From a checkpoint of a small transformer trained on Wikipedia: LayerNorm before each block, 228M tokens.
MLP neurons of a small language model. Each row is named by its layer, matrix (up: input weights) and neuron, and shows model dimensions 16-143. Each number is 128 + 24 x the weight over its row's rms, rounded and kept within 0 to 255.
After each neuron's rows, "fires after" lists the tokens most often just before its 100 highest values on Wikipedia text that the model never trained on.

L4.up540 [ 87 135 146 147 117 144 144  98 155 156 150 142 129 153 126 124 134 150 125 110 170 117 102 154 137  96 139 149 128 156 116 146  90 158 125 136 111 114 130 139 106 134 121  89  80 170 131  99 135 141 130 102 123 146 113 154 150 151 141 140 141 135 117 152 135 157 131 116 139 142 119 102 163 141 140 111 146 141 133  94 160 123 110 101 145 120 141 142 130 141 128 134  95  95  81 111 135 131 159 152 150 141 112  89 106 146  58 128 122 116 131 118 115 120 132 102  98 164 109 122 120 150 138 175  93 168 141 119]
fires after: " "

L8.up650 [152 118 115  92 121 195 105 121 102 118 137 129 130  64 161 123 104 110 144 130 126 142 126 100 148 124  88 134 107  91 120 106 114 123 135 109 133 114  80  75 104 141 145 118 130 120 142 103 147 140 118 149 137 116 131 115 120 145 110  84 116 130 136 138 125 143 147 126 200  98 143 127 159 134 151 131 121  79 127  83 129 130 109 138 125 115 124 158 142 157 155  70 137 144 140 139 101 166 131 133 144 116 107 118 141  90 140 177 122  98 183 125 129 102  96 140 140 167 112 154 122 129 149 123 146  89 130 134]
fires after: "o", "u", "a", "i", "g", "d"

L3.up608 [131 141 123 139  89 126 157  85 134 117 104 119 126 116 120 116 132 138 128 132 150 131  95 127 155  92 194 106 109 126 157 109  84 131 120 135 134 117 134 122 147 131 134 127  85 130 152 127 142 141 153 100 149 135 154 136 130 137 166  99 144 127 180 193 169 128  91 151 138 168 161 131 134 131  88 143  89 141 165 143 118 102 137 157  89 100  93 139 130  91 174 108 116 173 134 106  95 116 140 142 121 117 142 118 150 169 131 123 113 151 144 139 104  99 134 139 136  91 164 131 145 147 178 141  73  99  94  98]
fires after: "a", "\n", "e", " ", "u"

L6.up583 [142 154 132 109 141 109 143 139 132 152 117 107 109 133 115 124 129 139 129 105 107 155 131 125 124 135 116 143 140 129 174 125 133 137 105 133 122 125 134 113 130 129 147 111 139  59 121  97 111 143 146 127 141  96  97 104 124 116 117 155 118 167 120 155 154 134 140 121 179 144 123  73 113 142  95  95 182 146 106 119 162 125 123 149  81 150 103 124  85 137 125 112 172 149 117 143 153 121 135 147 140 154 115 124 138 179 145  98 125 121 128 130  88 162 123 155 127  62 151  93 129 125 159 126 133 117  88 153]
fires after: "o", "y", "i", "t", "r"

L8.up381 [121 120 107 118 151 125  94 134 121  92 137 178 131 120 141 118 143 130 114 150 150 115  95 104 135  95 158 101 105 123 147 126 125 116 104 127 155 119 130 153  81 160 131 151 132 153 167 102 156 126 145 152 105 140 140 146 134 116 108 106  80 102 118 164 123 132 139 118 156 138 149 137 132  89 111 124 116 144 144  78 135 128 131 117 129 119 170 119 113 112 146 134 156 122 180  84  73 159 121 134 111 101 119 105 198 140 179  88 119 105 162 119 111 115 129 149 155 126 103 147 124 153 147 184 116 123 177 114]
fires after: "r", " ", "a", "l", "u", "e"

L4.up581 [134 147 146 159 117 157 127 122 114 111 111 155 159 151 147 159 126 149 115 128  77 154 141 126 149 161 151 112 179 122 107 157 136 158 127 168 123 108 155 107 166  85 122 125 149  98 140 151 112 141  83 128 115 149 103 144 153 140 141 144  91 154  89 120 124 153 107 143 135 105 171 102 150  73 108  93  79 130 129 113 121 139 114 134 136 127 101 151 119 110 113 144  62 123 153 131 151  97 115 135 123 120 139 146  93 120  84 151 113 138  94 102  70 185 138 142 136 110 137 155 137 130 131 164 149 106 110 139]
fires after: "e", "s", "E", "u"

L8.up306 [171 130 126  83 128 110 141 112 183 102 116 112 126  79 104 132 102 139 127 149 143 122 113  96 129  99  95  72  86 107  96 111 119 151 113 181 141 140 136  97 104 135 127 142 124 134 121 128 160 153 165 128 114 103 133 133 132 147 153 140 105 144 165 157 157 125 118  81 165 106 121  60  89 105 104 123 135 104 117  72 151 110 111 144 130 105 104 145  89 126 152 133 131 167 175  85 133 134 152 175 148 120 117 101 186 132 171  88 149 166 112 117 126 140 119 150 159  85 142 124 101 141 165 139 119 115 139 137]
fires after: "r", "e", "t", "a", "R"

L4.up253 [ 94 150 139 187 144  83 110 105 145 114 165 106 131 118 129 124 126 133 141 163 130  97  96 143 154 111 190 169 129 159 173 146  92 142  95 141 110 122 110  91 108 179 163 152 154 142 125 129 127 158 128  82 147 134  99 112 140 193 104 133 147 128 143 148 131 132 126  94 115 104 157  90 141 152 164 144 152 147 119 113 127 153 129 141 126  90 115 137 109 146 163 159 156 136 114 111 154  99 134 129 154 133 125 154 117 129 153 158 145  74  89 153 122 144  96 126 113 119 142  82  99 134  94 163 118 132 145 109]
fires after: "a", "\n", "o", " "

L3.up747 [125 104 167 132 119 108 142 137 126 121 148 127 118 119  88 160 112 122  94 104 161 125 131 155 156 146 127 177 134 112 121  85 130 178  98 124 166 111 108 188 159 155 118 118 127 141 134 111 116 142 146 113 120 127 159 141 131 143 168 181 125 132 178 130  94 151 118 114 132 107 100 154 132 134 105 135 148  97 129 116 137 187 122 116 130 135  92 120  88 116 172 116 139 129  77 156 110 162 149 124 140 142  78 148  88 110 161 172 143 108 174 126 123 103 111  84 143 116 125 154 142  96 101  94 109 129 107 106]
fires after: "a", "u", "e"

L6.up413 [138 151 173 104  96 124 157  78 147 162 164 131 121 183 131 180 117 166 130 114 115 192 122 123 153 122 110 104 123 125 109 116 131 127 125 162 127 126 171 101 135 145 114 128 133 112 128 118 175  87 189 143 116 129 130  79 143 143 109 128 160 123 108 190 141 132 121  97 139 120 142 101 128 115 133 113 110 115 133 110 153 155 171 125  82 145  88 162 105 120 132 138 121 155 134 110 124  98 153 126 203 125 122 118 134 148 105 144 104 102  90 102 128 134 103 118 149 108 134 110 126 132  99 143  99 118 145 176]
fires after: "e", "i", "y", "o", "a", "n"

L3.up4 [104 131 136 125 127 149 112 114 126 122 127 123 129 121 119 150 126 150  83 124  75 109 135 138 121 106 165  86  89 140 132 129 155 119 121 148 131 122 180 160 152 107 129 105 112 101 128 108 147 140 118 123 153 127 120 119 122 183 101 128  98 156 140 140 132 137  99  93 136 130 139 176 138 117 128 151 139 143 110 125 112 157  98  96 117 117 101 148 173 146 112  91 123 133 106  96  95 161 148 114 123 172 126 170 120 145 127 147 143  90 127 163 162 172  95 113 129 134 138 165 143 115 140  96 127  75  99 152]
fires after: "a", "j", "e", "\n", " ", "u"

L8.up752 [111 179 138 127  56 133 139 160 153 161 122 117 137 111 118 105 139 137 131 114 103 111 130 111 165  96 111 139 134 121 149 108  91 132 118  80 105 148 113 111 153 183 153 126 123 212 124  92 137 124 118 135 142 112 125  98 162 131 165 141 133 148 156 168 162 101  78 130 131 122 110 148 119  96 139 142 125 154 108 126 144 114 174 133 110 156 147 126 106 140 160 142 141 114 130  61 163 129 132 116 143 181  89 129 118 129 102 159 159 118 128 138 124 129 122 135 108  96 164  76 146 133 131 107 153 116 120 124]
fires after: "i", "e", " ", "o", "u"

L8.up435 [ 99 124 131 143 151 148 169 126 113 101 137 103 101 125 149 144  81 147 130 103 105 155 123 157  94  97 157 121 153  80 149 155 150 141 154 122 112 100 150 145 160 139 159 126 164 107 138 152 136 131 121 191 106 122 129 123 125 180 143 120 166 125 108 137 133  90 125  99 147 111 152 116 111 106 100 137  99  72 125 121 139 168 137 107 121 185 106 133 122 128 151 136 133  89 149 132 115  89 132 105 119 133  96 156  92 115 107 152 125 187 139 120 121 166  98 165 129 155 126 136 162 173 156 106  93 100 133 157]
fires after: "h", "v", "e", "a", "l", "u"

L3.up582 [132 125 111 136 103 121 128 184 129 131 116  83 134 127 100 160 134 163 136  74  87 181 142 120 130 115 155 132 112 146 141  75 143 178 115 140 108 165  97  92 179 146 157 131 125 119 111 123 108 143 117 129 110 153 108  95 155 184 135 123 152 129 151 143 137 154 124 150 123 147 123 114 120  93 123 168 148 170 114 160  85 129  92 110 115 128  95 111 117 113 140 141 150  94 165 101 139 103 127 128 134 117 115  98 131 107 143 141 127 152 102 113 120 110 135 138 144 143 121 123 141 163 136  94  97 142 131 128]
fires after: "o", "l", "u", "n", "F"

L4.up722 [113 111 129 131  82 134 130 156 126 105 136  93 122 181 113 139 101  92 144 123 120 151 148 136 176 120 155 157 143 107 116  92 122 120  76 130 151 113 118 144 179 130 135 133  96 130 154 137 157  99 118 127 136 139 121 155 198 114 142 154 194 132 136 128 133 177 119 149 110  98 123 114 130 124 100 152 112 181 119 143 137 168 158 140  89 144 112 129 102 102 166 124 165 137 119  99 120 117  87 122 165 128 151 123 121  97 176 123 135 143 101  88  91  91  87  93 145 140 131 125 119  97 123 160 113 139 132 106]
fires after: "e", "l", "i", "o", "u", "r"

L4.up274 [134 141 125 150 136 117 159 183 121  68 105 105 126 145 127 146 121 107 120 151 150 147 117  78 125 113 123  83 146 136 126 136 143 121 112 114 104 114 199 125 128 127 118 133 137 124 145 120 115  91 148 168 131 144 111 151 124 145 158 148 105 125 104 120 143 135 157 132 166 169 145 125 142 100 114 135 149 133 120  83 138 110 119  61 115 126 139  98 141 135 136 139 120 161 129 107  97 204 132 174 128 127 121 165  68 137  86 160 158 122 147 123 135 104 113  95 124 151  92  81 107 132 134 123 130 135 140 169]
fires after: "u", "g", "e", "a"

L4.up248 [122 133 165 148 143  85 119 163 134 121 133 103 103 157 130 136 106 160  98 138 105 135 168 142 158 143 134 136 157 129 122 126 130 143 153 120 142 164 113  99 151 138 132  95 133 145 134 108 110 175 129 115  96 182 115 128 122 129  84 127 130 102 158  88 130 123 108  99 161 103 140 131 138 113 129 132 123 178 126 142  63  69 125 128 139 140 112 111 124 102 134 102 149 138 115 132  98 132 151  93 140 100 112 169 125 112  99 124 116 146 117 102 119 127  99 128 112 138  85  90  95 170 146 111 133 143 146 125]
fires after: "u", "p", "e", "l", "r", "9"

L3.up92 [107 123  91 135 114 103 124 140 107 142 125 116 124 129 133 133 146 124 168 148 132 136 188 165 135  88 150 125 144 136 169 119 110 143 130  86 151 132 116 102  46 108 115 117 124 108  71 131  96 127  95 140 147 133  81 106 130 169 148  95 153 103 152 154 134  91 146 150 176 122 129 119 187 131  95 133 158 109 109 107 119 121 143 122  99  85 151 128 100 119 106 146 159 103 154  84 152 117 108  85 154 108 139  90 118 126 130  88 144 145  76 118 120 124 120 159 162 138 154 133 143 156 163 125  82 162 130 149]
fires after: "a", "o", "v", "l", "u", "e"

L3.up448 [147 142 122 157 153 122 114 153 161 110 127 111 103 111  93 159 158 130 144 115 135 115 129 175 132 131 133 146 101 130 102 143 138 115 136 166 118 112 156 140 154 110 119 115 162 111 142  46 119  79 154 160 145 117 100 158  86 105 162 168  83 105 184 111 108 154 116  86 129 185 126 135 163 108 141 135 157  79 108 113 155 140 132 119 126 117 161  83 127  94 167 133 120 143 118 113 101 185 124  94 113 160 112 166 103 104 110 139 133 104 157 109 149 116  76 137 147 129 145 142 144 121 128 144 138 117 145 120]
fires after: "o", "i", "u", "e"

L4.up766 [125 134 151  95  97 122 109 149 165 167 122 119 156 115 105 145 195 138 145 151 109 122  85 117 115 132 153 128 139 137 156 141 111 155 145  91 107 161 131 139  98 127 102 137 101 114 103  82 132 168 150 112 153 127 127 123 108 166 139 113 115 130 152 152 127 136 112 107  98 149 104 112 120 132 144 183 167 181 116 144 113 136 113 109 132 127 108 165 125 157 141 134  98 102  95  88 152 131 175 129 134 140 125 125 114 144  55 137 130 102 123 164 162 138 123  97 123 136 165 109  97 118 114 123 107  96 107 146]
fires after: " "

L2.up142 [140 122 131 138 143 112  82 147 110  93 157  84 132 113 135 129 104 101 133 127 118 158 128 121 141 120 142 120 136 135 156 136  97 138 111 116 127 135 118  86 138 141 155 119  85 143  91  82 102 138 116 111 105 161  97  75 169 127 157 124 154 128 126 112 108 178 108 114 126 133 123 131  83 154  89 128 115 135 128 149  86 134 118 152 105 170 131 112 111 105 170 113 146 135 167 113 129 126 128 132 171 136 130 116 112  92 126 137 100  87 123 103 114 146 125 164 130 157 105 129 133 121 144  91  90 159 122 109]
fires after: "a", "u", "e", "J", "n"

L4.up597 [148 144  75 137 139 130 110 114 144 101 110 172 126  78 130 143 150 141 121 136 126 126 157 129 117 128 104 137 128 129 138 138 105 129  74  96 120 144 133 140 113 128 126 142 110  88 135 124 157 156 147 121 143 129 127 111 118 119 158 149 126 110 134 154 124 161 142 104 125 125 149 123 135  90 113 169 179  91  84  77 131 127 100 135 110 138 121 106 104 164 160 141  56 138 128 154 119  82 182 129 171 119  89 140 133 121 130 156 177 163 100 113 127 135 117 161 111 152 139 145 122  80 152  97 103 129 162 107]
fires after: "o", "i", "e", "a"